MLP neurons of a small language model. Each row is named by its layer, matrix (up: input weights; down: output weights) and neuron, and shows model dimensions 0-191. Each number is 128 + 32 x the weight over its row's rms, rounded and kept within 0 to 255. Numbers have three digits each.
After each neuron's rows, "fires after" lists the tokens most often just before its 100 highest values on Wikipedia text that the model never trained on.

L2.up61:119119140121119075130075130177110162158155128152117076131147057089091134145104132096108099085153106141135159172060109107107126141108156116141163090185137163150122116127071139105110124143086103077138149126128132194070079131149155109134117136105150126120071102123140127095154126082171155175127108075145089148124183043069113083145063114110152168095111162125117133177170114148164131170156152115113148150116158151080099093071127142168221150149083085045119147133154135136123118116146133078130214096110185088106163126144148145120132162191133123147157168094150114189152109173097091126
L2.down61:129120107140137170131167158079183086111114134093135174139118166176131128107132093175154156162123163106139110105174177129158115116146111111117107150096143099127121154103162138154167139098141158138140097117120131077180159119021091104115161126136126128152198157115100155176111107165071085090146115166127175140130048184170159165135163154153069092135134104143150114075084120115095097090102109150138110114142077118177193190182133114107080107106169190179153102146084115120136136102086109156125046181166094155155109127117117126154111085061126141116074095136130164089113158081179163128
fires after: "u", " ch", " ", "ra", "er", "a"

L3.up551:125181146073162129132140158154193087152153157147088052133196171163108143167124137118116179111149098094156140080125105178195112185124118153126134162104071155065132141122134102154079137156095085102146172090098152158164137085075144138075132204130076086170165111136174115178129122179154117119092124091098135117192106110089129072107084102097174082138150164093136143121079107198130164104086126090071149143152157163099128082102090120074103144135118171132145162132101089067157133147096085100156127106108129150149143207157145107112144133160101142121139107094139162117127089133136135124
L3.down551:113137149107147150028153168185213117129111162095113043155162131075090128162164191116164173166155100142142151089097147172154098149133103135132170097144126105118104197103160101133114147128121127130132127121099180119159142114063110133118112178098062127157169117147152160195139016148133153107124102108056125156181078106090136127101124128147136085139168119093130089106074118213139138105120133085108139126151118127184151129126138146051111156139143147149114146071117096066136125135109104135178127148113115142157136183174146115142159125137102113120112066120140179128129080123149105124
fires after: "\n\n", ".\n\n", " and"

L3.up322:114147122210140107179159161140157166112131113117126101109151113158073104150101035162098178092115064081131188106109108136132167180128057108124144129094136148105148105149062110097128129131038119139106171132116168152096176093073178190134149162129087085097147106202142099188087210102150144172092091151137155165117161122132132115100094141090165165130127142129139150162130125123065129119131105098127110146146162141116178125153154074160084079184105132104156124132099116091113183139069105097113142087129137175169128133155062111125108134177112119133120127162110132090117100155159089129
L3.down322:101103130148127139150101085147092164148127148099108100156112082075131089135173067136149135114115111129133191145130104121137132110166148099142158118116113119104117142175065148156127113133091108094084150184098173145067134063092130098188103124108081092134126117118115122188138149079108181166085082184125112163071201128156154171150110125087102119108124115154161123167197086187114140166150112031150124153182127147119158126108133079160073073112119139140164128116154175097144144129153148131044117122130220189147127113127144155157093140125103095178165109159122101055158103136152102119
fires after: "ember", "ary", " on", ":", "ober"

L4.up581:102149141120147114130092161136144159162143157137137122071131165142159134089150164103113147078104128101146145135136152115167155126088131150153132206108112128155133174114118114127043000154084156156116102150125150145151168092149121127095148197105105153136130148093150110114154119134147066209150128127114134141105138077151132102157154111090220142147138104112127158115098102154100106174074118138150126177137158151132101116082061100151061157127161111081145109108156086105149119154131148111122148086139123123089105118193113102106155063105164143109108109095099113125205059112072150036
L4.down581:137135127126073086126171104140061172119076123058160132178106089067074080145122063159130102161126087124118138143130079090098123112115135163107098103156143120130115100154146153146195224086162098139143150103133078133112132154070103137135125073186161101133146120157094139161135116133137173042112152142154190093128154149149125152124087113129047113134108145158147092180170192077176091102148141087095110101143094111123164149132151144109171128092093135148141132111096134150092153131123096156141128154118123126165178161074135128103097171126118155178141144178163136135054209137172115157
fires after: ".", ",", " whe"

L4.up430:088187136121126120079171164139159100071174135137124153121147155157124141174218107077057127126124102082138083057136106124135119132179091173089135139131079081076135130114100103143179114095087119089112139125065137143097196125133111173105103144228127144147142102109141147137085182109079144110100138153122122149174139149144128086141145188162150117147134164083133089144137171149160095088118142114124124148095153108127148161139140152116114116198119161161141161077079100062122130110102092159074154105166091090169126097162139203126117092183151183078150155083120124138108118186117120148
L4.down430:165078108140125178195095095125099169155114106107140096146110116149130117149030129181173129134107149178126118159120164138121159126101158110095140122115163142155143133146118141086111093168116133159113099135208148141153093117080135085164138177075137135141124134139135151167152084133135096167172152112128116103079105103079071200118083114107095113123135072173118151074136076129100146136142149130164143105145074106159087068122133092124154165090121097150130104184177109137134144140152150101190136137123168141083156152128118078140136149124068045173115104157113101185225117043143164086
fires after: "0", " |", "1", " "

L3.up247:128139126121117088129117151170108146079128068132173126134114105124141109112133148102095082152141174123091115127132167114127131146096148165104151094137116218123183084128138062046041107144157122159099102100190114186140127148130167079142142119137161159149094130104139089100118150093183100178120104134184117127102143099104089128142093042088124152142075158119097145105129135127180157166047182112157123148168094125075127096107143143190131131138099070140138151183108185088100175121133127108144162171067135111155101099087152131140161182106099101141167087123066123165135121189090109102
L3.down247:113130143128139190130150126094163103160121158131113124127138161148120148151127101132170173120125099132125140125124102125151148104143127090135120161124138020128101173101105170180204147100090133084153169166035152067118144115095086168104146126110102080126161163126116172130161083157062162067127108114097137129177098146156162109134127223161116095108190112099159103140108117138098107067150102162084104092083146122189146169164129127072124114109156195124129092109130097180136096119111132141103113081188137134126142141176122122123093066132161162103089125139209128087112162057163134146
fires after: "mer", "ubl", "ra", "a"

L3.up316:143191111088168158162127140169192085132146184158135093118161187117126160167120093150126177078151129091169135025120118120159148173112098158125115140095093119101164160115119107160113101156088048133137170107129113138144141079079157137091111199170109103132165113148143093148114131209163103162109149142111156110187086085115135102141122122146206075169132154104159133110072090176113153100117132112115186135121116131080127085139100110061131150144153139135119139144104045081137131148100093088149174116159140141125110206179108124139154164153100163101163125134103153117118076153137178103
L3.down316:141143119115162167093123141197157096085122168115131058160168136063111121126116113117154214185116124120176144037140155121118116141154109113158127109112141079097074225068126132151107134149145079153150114134146154112148122134087141099100115167112098094153150127152135134143126073156115105140100118145098145077174081110062172120095114158191153086215124127117134079114075119182138115154150156131156143111143128129158124106131126138019101164118162156131126136103143056076130134153140103109191142133165113135166127192142137124140167165124099100130151074150115163095079083162134151109
fires after: ".\n\n", "\n\n"

L3.up57:180167111086134113161130144150157133097151119089131128073149181134125074195126147137124136086142144129147087143137147103162090119149117143103141114133100162137145083129114085151107059128046102155128181064183092144133135108142155159107153151094116107148143124137171100169114154116135091154132119103048138113117122101125203136159154056109172163132096130130088148158135114148173128119223096171075190144151156140073153167185089093125104148197089153115117110122107113104123192134118118125133130045129102203132157131136059148109096142163123128135142127080076065101088110141161087116
L3.down57:144165151150065135131136191115100101100120055139177080145095120095115103148175131123131113119070133127128138207125120184131124076154136141107171177115140095171114071129110102121061123138135127094118112147165127109123144151233125077110106164148122119097120080139084156137178132090097151112127015119080116141097155134114152143158148101125156147161136112174134105117157118191140064194176123125107145117135138172165142157199081151119067086142128079123123139146127113124170151143117148137102125162135075148136144094184186118124148152117102112108106060093067108146105106118076163180
fires after: "In", " in", ",", " In", " to", "ly"

L3.up375:163159132079105108139158136127138087163167123092147132113134165121115098162078169189125087128135176118155149098208102132172094120137106149107144217134082133059094105168181108180105076151082091171095142085118034103115109120156103124122211101116095120116161109148143094178093127105109091162169099115144152121149168074108157112191122062097185129163150135120025147111150092155161163110147117167106138136136167147099152082150086098156119139157101168078101127197124114107154150162122133086171143118106147130090137129135144113099102163185124137124126113096112140162084097136119132149
L3.down375:087118184091149141150077117086130118153164106104100064163119122096052126181151208098129158160135115066107119125106119126084077109124104162143158160094159078126121143122130104147119106193064154113078176138117116134085130116192126141180107203158135128127200104152104184121149081104158102155115088129121146141149142133155146090164096063182180181155119095080107077121145117123154135079055125146118117102122167166128192104115142118139092081131127187143157106137170150176154113122165129153088149133110090138138148114095154100168139139180139138127119102132069101172091084112077166166
fires after: " In", "In", " in", " that"

L2.up261:142147131116136130091125077120174152082177160126069167141147166152045069106092098105119124159210136087122128115102099163144095117145074140155132169174082106137107135113097103087104146095152107105137160111130182168194152125083109139103060086084122119107111131121178143098093129128103078114081076092104167037110118191193119106151145115174112138161144124101111145070112068169120199071120152125162148115134169159113162137142127158145099070099116112045139145113130099130091157127082152096135082179139142144100104127159079155108152136112100134147137141123142132132156152141066112078
L2.down261:100101131148116081160151166125070095162072090148181112113104098113191159147157175160134115091041101191140129175141142075091154127096172132075118092088150129107140124135162132149157104162095167144104086128136078075081095114181124124168191157179135141132136146098105115147139121170142172143159176171142123159143144063086160138088106137082124135094101150176119092148123176114151067144135104138082105118095065080151117134101106073118155196147143139167108118117126155096155101131175128138138151078109123090146150145106213109135084096138157094133069137113101127107104107110209121181
fires after: "\n\n", "|---|---", " |\n", " W", " F"

L2.up383:097169133146173151112106109147132172140111109118196198104114182130088139183105127126170115160186100155067169105168139145114153077109133217145133081103122130129122085104117132113111119138131075157103208100160128213156113138185152103094133131067136137135179092118202153085092138131164066119171102111086162122101090097098125093156112085151135153101117104145120130165090098130165209113088137115095084136113179118112110119119155136106120126140136139190151166200106095147161199083145139195136110165101117166159112118131107093099142118109167125128098108134170112116107118127082177092
L2.down383:143117126114076122135172137117094054122139116122109075134162070141174125089136166151081138113053168126172093203107119078108125177131125049108106209142164114084152164106135121125159132129147169075149085167115133006099138093033112158168135113169140124107082163166104096132145095144097199141089148172147134117138181127114098144096122139095125093150137132103118116105172147143109076132164118131148179116145107119158154125103088139167127128140132114109074123054162180099140099160134118058159141080148144088137128136115167136143135134137147145136131181144125157110164099142186096131
fires after: " t", "|---|---", " |\n", " T", "t", "r"

L3.up167:148173150088160125145166114156180079136120163150120063153182151132087135126141120136102138077121157108135150051131108122166113163115103135139141146097096157088131150119120132189100075173086071126127156104104128142132108095127164122111128129132115091145152110173141092189111132184152110148108164135122113130133109088052134057138117092102174071169132141122143129123097064210116180122102134098141160145144144214100133071108074076094125162102118193137138117139136089078153102133112090045189143149136147152125143226162116149118163172176107102123127080128097174093108096147138150098
L3.down167:128149142126158162089167111196178092149100155086102028166186151108092122124125094176127195132094188118127158087102155134117112149111062115111106101047160101104099191104152114153120093168146143121105141141097186091166138145065187097133113154073148107154148123169091174208148092173122085124141152111128123092175085090086155126144101124140155096140151165129126082134110127199163148099097193092165137141142132170141088072135112108098103185097146131146123122099134125123147075120128120113145155183138168180131145178120103141132112140120081096128117110145138156115062096109133114076
fires after: ".\n\n", "\n\n"

L2.up378:141122078085176136132125099082129129065163136119150153153154151073130055140135159151098139056132076101171080140118160160207144132118122144120145148110158153095195094155154127165030111127127117160211146102165137147117184136162125107146191120110170115126135098065178100105109115168151104068128048085093122077108104121145136177153123114161089109157110160100113156151101116118180116158081112115103097142121126144117100137120175098122132162167179072141124222097139083093134155142148141156121107138129160100142164131173110087059136108104148151124120068167127135152103143163156107125
L2.down378:102139186184081119118127132199120125172100116134119104082112116140117202121118079124154123189134167157099177098129098078027104123147152121132118110155091116154073193104115150109208138110104134110052111140070113086111065131105144128108093129137075128140119158201082154132135163105103151184103193145165128158154126141106121075122152123098157151145138090139145107099158158165079170093166150121158168115131127121152170121141083147142139133076062203109129018156140157169130109119098101102133150110143099173131135134099137164201118127160112116138146153105143126117134107091111138131
fires after: " p", "ep", " P"

L3.up319:099149114134129170117141123113142117133157152085134143110163205176097147104116170102069102095152127135152105131169080086193098155077124178127120198121075110135147129156102152196092110129140053177097112093111030145098144105121135135105165145155087110126162157130129093144068133163128149182092142135139157077158101133178141105116161118092159114107146124104092147140089073127147162061185128155070138162131151117072127105148135085140167145152087197101117159183125055119148119166161084098139130070091150098082131157131131149139147129152122132131184151134106121113123098221091110154
L3.down319:067132165138102046097113106152156149091119115140147191147171166134135116063127139082137117110124123120181166183163105060159118175114179160073092121142113171127131170179098157150157141107101163097148122139160102092137089110154151139126095134095131139106089164129159134114075117070101116114137164141161090137118177161081153127077061152136157159186142112125104200123150152094120133084109152089144144131114150082129100134127129145093127120126080178145156151138175179111090159094200149120090089087130153127109123134120156152087063143055084061125074151088146203131144131106132186159
fires after: " ", ",", ")", ";", ":", "}"

L4.up17:115155094146132098149112185123167119045154139116157129166129162136079125093143114109084118139105098144169040131139175123125159092169128131093170127135127095072161135079137084144141127117086122150129155124167121166056134095093088216135112101110135100154122139098100151131155153098079156120138112096129187157143134153105141111121206105116111127135182141097127116096174076122114151108168126075123164195124159130121140153116093123092112154146218123062126191129141051147098161179107098144106138124163128105212127124191083147128123130155124167069138134075119107102080158189128124170
L4.down17:147175122083140177147168072127120126172111076092095189129063094139105138129129156097122118086080166128092157103109169169144146181147150128117133118119108165082137158145116163123127150133155095100146117094128116098169087029148171117121154164133166169113155109184127176129091127143117126181068124148144162061077119124094131095089076096161159149097118135143128159133142146186121108129077145123106072124109092081130059118134205142114172121123096119192125126145075127099177150138120141105185121088106132165095126124130128085170176063111113115167127104175134144189199089104119164070
fires after: "==", "===", "%", " the", "re", "|"

L2.up534:129129073101146133173125184136194129142124136120093090129120147183104122159132044163076121081129135078138131074103114147159080176116092155099139188114095187123167081166114124137133067142078074147159127093106130159131171078081168181111163192116106081160161079160182088113095207131146120173123123138113159116137154129096156119144125099110145115140152172055129172184107107140127152112148123121124126141172165132076153098150138090131094192198120139099162126129086099098140160155091093083144142069118133161105113175144100145106105148175148129108115091092148097088111087154173106099
L2.down534:133138082054136127135078180153191130093105172108075111149130171156086149126184012100103134110114124097145131074111080183099062128146049173074132166124041142139137123140133161113146032140112085152134130143140106144120190122068120164110156124142106136160130094119138137117101235129076190165144097162112115144159128146103150146158182100170110115149142198069146118147143104128142146127167106131144138173212133132164153124106162115135117155167127123124116143100117133113094147125119105088111128075140163156139115132145145145110110107162163136132114125097142175094104101133145114126
fires after: ":", "N", " /", " |", ",", "ember"

L2.up78:124140114125096139130202144116134147134136125134134082110140177171128127133088169134088141105078115123121127083160048081149121133135134152099103192096075126135141126123147095191099070152094070151079139089144091135127156078146146160076131153156112059180139141130143090176153116127111105180119108142126155082130137138198166118119131112112150150081142085138148098151137135143125171069117174172072171184154162075045164111145121084133149201125147182096113141100095052138148169123154097138108120041123139117145087172110035131122122138139108188106119118116129137140115165144134111179
L2.down78:105133182104136099087133119156145091057144108117087162186070152170072110149161134096173127156181148115129138179148193109218111155118118119122118100156104139133067148169146104116127160199149154143142096141177114128136103130134095078122146107055155135066120136195157131067086136128156125111129106129149103087124109107088117115128106133139188156124095149161117175139121130133119110173130067089138152055131101214169138140122125171137140108108135144130112072167182212124108124118153174101174125202132153084141136073119116165099091119150143094104135162135111147127104051124143127080
fires after: " ", "-", ")", "1"

L4.up130:142079104123138081134085097116158077113145157124150120105103177157125129118117168159140098132121120125180084127128164090169186116182129120130154194104098096090109119112087145104100107106129097154173162136119099129155157134128128153163160121193112147185150144107078092197079149067138140137174193154110134140138156136176132099159140096137118122132159120103166112118098047162130155052118104065138130179184110158115089129086140108099098186176187093077166199092112075122149130147122126095087137055178115116129096118134123117107157091114149189098066132074158106074134166117127146086
L4.down130:153123107166134143175210114152158227159190091103165124150105132116104128150127096110098134090154105139086157118107157129128113144085161119116066073133164153142136141162162145111146152140147148121096094121113082127138117131055114104064130166109144160101082095173156186090183126144108107116111097105167130179096194133069145185103071138097158077101163098131112161085147148128144075145131137165103095074094116118150146131127170111114131131068147122202160106123178110153133081105128149106181169173091150086106171119117104131084165096140094064100146130167100151169174129087082084136
fires after: "0", " ", "1", "2", " s"

L4.up26:155167120118142150137118152160120171149118175186103113106177066106141099157128114110114197141112138134103122097189173118134155173020157137106107138090178106194127097135107072150078121128139131130111136110097135148115099155141140112035093138111143124104149149104131148077141111134158106082138089145079130125154087110096161110161094217117108111155117139135113241117107058106142087123125123094096110115136175139125131122172169154172131146075210097085157082159128104112137169162119144181161103095109076117091171129146082138103119127137084118157100130104118106128105100136067081170
L4.down26:129115114126124097104151093113128052101156064091131157118093179083110187114080114157122063116149119096161123135104072087127088113177129130168143147162085165058120155085156170111191141100115091158143117177141117085118148046054094138201154139133131154158126109105145079173106161170104113176162145129155121146153194153178094134102141059166173119103147155087123047128172156117094165123180110149145169110150089108117097154113093079097118150148123148175131134104098152170092114109123147077100151144186166134126094121150178135137140111140130113094130128135114151147147143151165184070
fires after: ",", "es", " he", " s", "ber"

L3.up454:110136130189133121074139185155211123058112093171123079151174132140093148172091127162125189107120125100103156039089099131137079162140146115143151158112121136146168148129108143177197091142081123149113151116069134155097175075076188177099139183137104096107202134131119129139090121089142123132076138129147117117141155156097114147115097144124162122126183179087091140178089179109121169080104100128115138153155163170109176103107137139129067128103106177106145152109055173110115128168047085124126102111151174118140111127158121131126092152170140168081114138156104129118137152193159113108
L3.down454:127124150134087065107149104149093155100080188106133180087132084088139142102158122091135172146151164145160134157139110130119105111135120076155124135174121141167082178123126158131132112125127119132143170149093176110139167087087044139154151062127140077112155157092144212184101129056105127110104137165111142153127074123104121086122126129172118069217143092123152109123128099134132112088213178082121122104139168124095162165092111165160134132126080127142147111171122132144058116105139151169124104102192178146160069072142157088129095122142118132066171149200151118088132098087144109153
fires after: ":", "19", "ember", " "

L2.up520:098126099128080151129104109127148082066147153111108071136134085160162074135135129075158121144135104099066142126066091125139077073102092161089088184115080167107121144110107143113109192130115184109130176102125135148172147146097121114086080139115149153131145133094123196110075128133081099120112138095082106126148131136073131105072113126074122096106198091104158127144052143104168132061128128132107113067077144061144118157093114135172082164198154160154151152081119100104130142098097157187143091176159141126125146124126112108145158077119204069099086101092147165116124168144158152138
L2.down520:128125140152194108121139122140083155181107079142169178114133124101121174154123150221105127097096147172199106117181141118095177202159153105169154040130161088121126125110146109099152084113146094132117089143129143061089093110141152147179148081157123102131140125131134069100178115103140151130148144165165133100075101087158133130167134151153160145149088131143089131126189103144090131182121107098168132193177086186105129092117132096090159068053084110130100099143121171142109108123162099058098132069092116107091120128097149131108100138125079183165144163149122077150132099107102097127
fires after: "|---|---", " |\n", "if", " d", "up"

L2.up157:110132132099159141129162144089143096120132097106096129131171137083177189116133111134145176190180116121083170135159120112124105116052153096150150144098160098158081152129102113132093128142123143099096174091141102138194145095136117191120141138106142121137128153108141136107149121184120112117070120187046143108134083119152149041072106131066150108132166141059176135129134078133118092088162166140161124106116123107135095086076064147147184103148080133162147064171131087131147099085182139120076172134128169109106091146116061164140176121147060132178169143072121145101131139059113147135
L2.down157:141119116144104119110102121170121167147110159117155122123073100154087047143154139116109075068087143138145077121101105132142137137187097150120096114160102156080146113119161116128153124095128118165151079155131171132083113145098127079140126134151108146089135107147101111138095128074130121169179146076185135133114193133127136198203163142204131143107100128229079105101128185121120124156090124127087126158114137139101177139183191097101075160117175135113117159076118186090101134156059117132169085098113080136129171136129191086123084124108170114087060141176137094158123110189136136111
fires after: " o", " pro", "em", "ist", "at", " "

L2.up374:145169142147104148126093100179079116133146177157119147175127133175177084149108111119141168105137091129115136137151064179119130148139116129114176144150091184142062145126127148153184164126142088126036069149097142116158199108128134175153070077190125174084147083117125130200099142099141158114085137107179096090134143131119129122190147152132075126143201151125133131134148097125108133106107165107143117096157093102090174144151111104102121105146121128088070156070132132115134103159081187107122117146115127077084107163173127115191126081117220109135161155171091141164107116110130049139
L2.down374:128098122092157133148133180075179159119141073095171111092097147095067163092137150153120080146128154135152123131100204105107115089132102138135062125104162067108173134143127104125103089155112155129181182096140107118111053143144123056069161162046120096183121182159130136064145116159095065148161120156073163120130100125177155146104099111120178145107096091129135137106111148145150140143162102137127146147084142148175081126125138170179135161096127124124187123180122140151134158116206105136125117116131127190181161074090125138064134145154058146128084106125134149093152108136140201133
fires after: " ", " w", "ff", "S", " S"

L2.up377:213090129175158112124106149103115163166139129150096117141145074109101142146103113144094135101104135140088114145109091087098121138179094110128092140056152192144120129172130058128162129139115157196133137122176132147129165141143174139115122109090148115147119142160079125137131176124161160185175141109142140063073130013124114129095139168060133098130132164176133166153143145151121170184080112129115129164183147145121122076134167148084188175143063141090120085107136141123111139120158082118112200127115175152159142135105108114162110239135109113116090154114130147153192110087149107113
L2.down377:074158132070099155129132116153153074104131118110146125113110182168141118140159160119177155153152130107176139113139166185174161131070149135152172130204116066112164124076128169145109126127149080086123138123110113111147094098068095100139150149144103147113135096093162107141117096143115089066097095147109122196233126231126136123166107106193130133123141096076136109127110125107143089100154155114123107093097117146126144166085084118185093082128213123163127148159121119125159106128076169159143051128158082104104113088130139160084148069122163177121160072147126120101079147157132153135
fires after: "u", " ch", "es"

L4.up419:143165162097118154211076180125132129107129184155135131115133092136132071143154101128100188121131037092175098146166151223150093081125120115078122088077135166133124129132139138165109074151098095174106118125154116173111157103089094115142140089063098161144124114125167124136158165138148154146120077122113185120113107166159132168131162088153139123149156073119125108186115084131150021160117100062099049110149135088167111108119117083066158158134176138147119161143149149132103155145119138095129099143117133154143102120151108109139170122119081087182181053149087144125148097103127135140
L4.down419:126143056148147097063136049151122072117094098077151191131168152089135187098157131098165079130150184156127164119108115043107125159093121161183172129178123082157129155083091134120137188095162171079157204111096136090143095131102138146085087162174153069132137155120104137142105138129123127112104153141154096180112101132086110110119093162121143116139140146104114134083131152159101187107153158141140174149102120142111135158184140172192085101158093145096112080108112076100119110094115137150122153125126103113143197112105156145147083154177186175085075158095141125159099138170096128157
fires after: "|", "|---|---", " Re", "C", " N", "T"

L4.up23:117127135143144093091128164140148163127124119177059156101067102153157115167187115102101083110122094135169156042098194114122142139148175127139127131094099125130144168114124151100144142110145140154147118133138159126177075092123148153121138086122111123121114111087181116151132122075096068068157151101081128107133090092113148126155068126023099132137206105074123145098075101151129131109122179114154122119093165132147143149108099122089104163135117173154142115127092057164141168182098122095125127153100144142109151168210085125169158160126089114177143117131086118180190130090175220093
L4.down23:166118105166080147127154088129106077151102135060193110162182146128097140112076154143145128146118136112093112160179080160120112069124090104106162116153172148133114085113142106174159102136086121112112153100120073130062180125117085102122076154129133122159164147146102140125148183151150130187101134162153166165072135134149107163160197160199151129154078160122127082152148138098167118146159106152136106115164104141074129123151109114132177140081099117060166139115177219095156094099192094158148145086127116161149168076040172135088111111160179088103142136130118130099071125150126105141
fires after: ".", " whe", " ", " p", " U"

L4.up563:122147137105145092108201192110177129083142147093144150157132106152133090129094089107133119116178063113171088123138127147158119123079208114081096128159064129130154153129131108110085102107138108118144151077106132144111112054116164176147157117095075132161083130083144132158160172121070159133115111070122151174163118132135160126135182134117086121123173126110149087096146058168129126099122155059145148144127154122132174170090100137139165174114133168126083196162104078129154156119092138111122169124119150076139131198179128171113188091113105142094245086134116123064132134126148121149
L4.down563:086070110144090160103046084152097052139105124135120117151194141121127136125153147174157150129163172152057162149122157124169138163156092089165153150096147164159125129143139103127147107137086139122104091147115138186142095105179119150084116157131160117143128090106063149114155095125143125124120118130170148053146156196172115109098063114124145142207104123129109141169139166046115134088137093197111121106132094090136124100180137134090112094080143122141185097065147174112118116121162051089139122125157150174096148051126136071108139136159093137155090185180136144181116113145107134149
fires after: "|", "-", "==", "===", " |", "1"

L4.up436:134184124183157112173096107132164131132128135143127131065106134161071115181137102146175156084186121086096108122106118142171106165190168122082159135088149195082145134158151133144145161147102153120116207154106096128092100103070136175162062143167136171185141074187111106098059118121144163136149152116143115099181125176146152108089150137149105084152125178092126146178153114138109091152148104135111121082183127123162127101120069092069098118116169111068099080091096141138161184154064107074134132098154113148149151117088100135123212137145165122167179137126080137098128124109139112121
L4.down436:113064104197110086081101163139104150145113146102116142102178096126099124146174145099064149138156134159147133155110124069127160173109139136105115069124133137161166153123137123135134138163138098121132128073131085124063178168101096114176114095159120119142153108089114113168109149183140126135159122123152120136165095121140094128164080131196095121189087108071123085178061077119213210115136109025128157138069185155116122108099138155135143159102131100200146109145141140104091157079148153134135067158109172123106134122112167110167098178130178137136138128137117138123050135159108177097
fires after: " ", " P", " f", "19", " the", "201"

L3.up56:120180105089139103130120115129147088163144165113101117156177141123074130144106106142108178098143121106123152065100106138148133193136108122102114189112108153102105130124118094145103067149082071085138182127090147129135148099118169217107128187110129107156162141135113100158086136235160074123126158105120133126158088067113112055160077145137135077145126197112108123075115122150077192114049126108111138165128189156106110073098108137064133110107126176147115118121103101107202124146103122116185148110139131161122152186171142110114129171149083135093156133152172169174123083134151147099
L3.down56:102184070108217133095136113165160114146109179126127088147210113110112146123109080141143150174109163134111111080133125141124136160131094115108169116102134087110100174091179154148141099142124116090118129159056218078128081126115152170079120147144122132137164101172082107164163101223155080091155161121089132072135133133091127098134130113138109124193158183103114107137100138209058106092093145095145158137174114128114152067144130124094095162112151146164114117106141094105177098101101134100160118141180165192146151153126146101100147137114080163105094137125165148113049129101131105162
fires after: ".\n\n", "\n\n", " |\n\n"

L4.up410:140139117100151112164095170095155150146101111127079114121106153132087105154174141150137169107152121136136136114127102117152108096139109208051123149112128174085116158144107131173098125106135161131144092101130086142142159054112157117102118114116143128191149114116221125134186090090162108152171136111131101141120162150106093095109121132133167098098151159034173158125118114160150167149135098094097132129132176137123157114157102110110083178125141119114128154159091120135203159150133162042126116148148079137101051134117172155255205088162153124103145140100068153099101123091100071133
L4.down410:076093104146125140109150128121129141152116135137163163132156134114214167084050162138112087145161156124109150095131156094077132150121125083140160104138119089168183119086202112171125101134114088143121110128071159150086100196140116154132201152159086098085144144138118099126096131180113126112130066198108162115134114139156150134217134141146157148106120079110066109177104044164119110109122130152152136103184150137131088159127177081118133131099094177154165101133124101120095066133137096182142154079134148117140182115167137118058081127105175132075131095154146069103111130113141180171
fires after: " ", "ct", "-", "g", "19", "lect"

L3.up210:128142111078116110121152098156206078113152159117117107035133213149069144141128107141068135080140136095160123102138111114171081145091100143113134149131105123134104092138136102186077106120121087176174144086100098134147160152125202106089187132112092072189208123167155122131102198110164053155100163115104150116144144129120190139109133139046138145156142132115075133111139129141157137103117086095110149130161171130058145110140158055118130156147104185138122124148106083128115149182133096084181150088098125157112168159175126121118132163112170155131125119134094082127116152128157111078
L3.down210:123176139165108096151086107137161143104082110158136120067135144152137136128142141106121132100141135103209120176125119176067131066170114159091108165150079057087105143100175116121123148094143101151096166154099084123200127149198114101087173093126138142123174144139133230126157092077067090138103077172102140124104121119153159161090140095119107125151148143180127093118186137182163119110095101099163120123151102102144153134206151084154060157068111120111105147154146139176123119186167118137131132141132127129127123114084181105108146146077166194112088064094101122136125156137177133092
fires after: ",", " in", " an", " In", " to"

L4.up391:116121125115093118181164136101185129183121147132122104113172081151088104110141049120170164129135113066115123092145073187192132158181142146079112134100099121105196125208133129173132090134092106088097112129080164122100106082108167172194108131123111184145152128144131130148129168199105160091099087118138114145210087155119181080148139125182088126197164192098107155092131114156162107140138128109159101119159128117105155131098081096077099133156194087128125139131117173090128131167079130067161117127120111077115146184109143111095175111124151116133150112172130148090102123080152101137
L4.down391:134107120093101166088137101206115082134176147119097131144136100137102059103140155097174169176185125139187073172117099058111120131151146135119105142118066164163165105150115125116105125036143105124115124112135094118115152147192164096155102089102139118110139156077070137170071112142128168093076116129157202152125157109133126111120148144175155120139141156138140161066093100094145166124169048092102140112111144136061125107098135157133125110157135084128140146136102158110147171125132113199105099166109155089170176076085174079146123131157152116124154112186137152193095189080126086139
fires after: "|", " P", "th", " Re", "it", "y"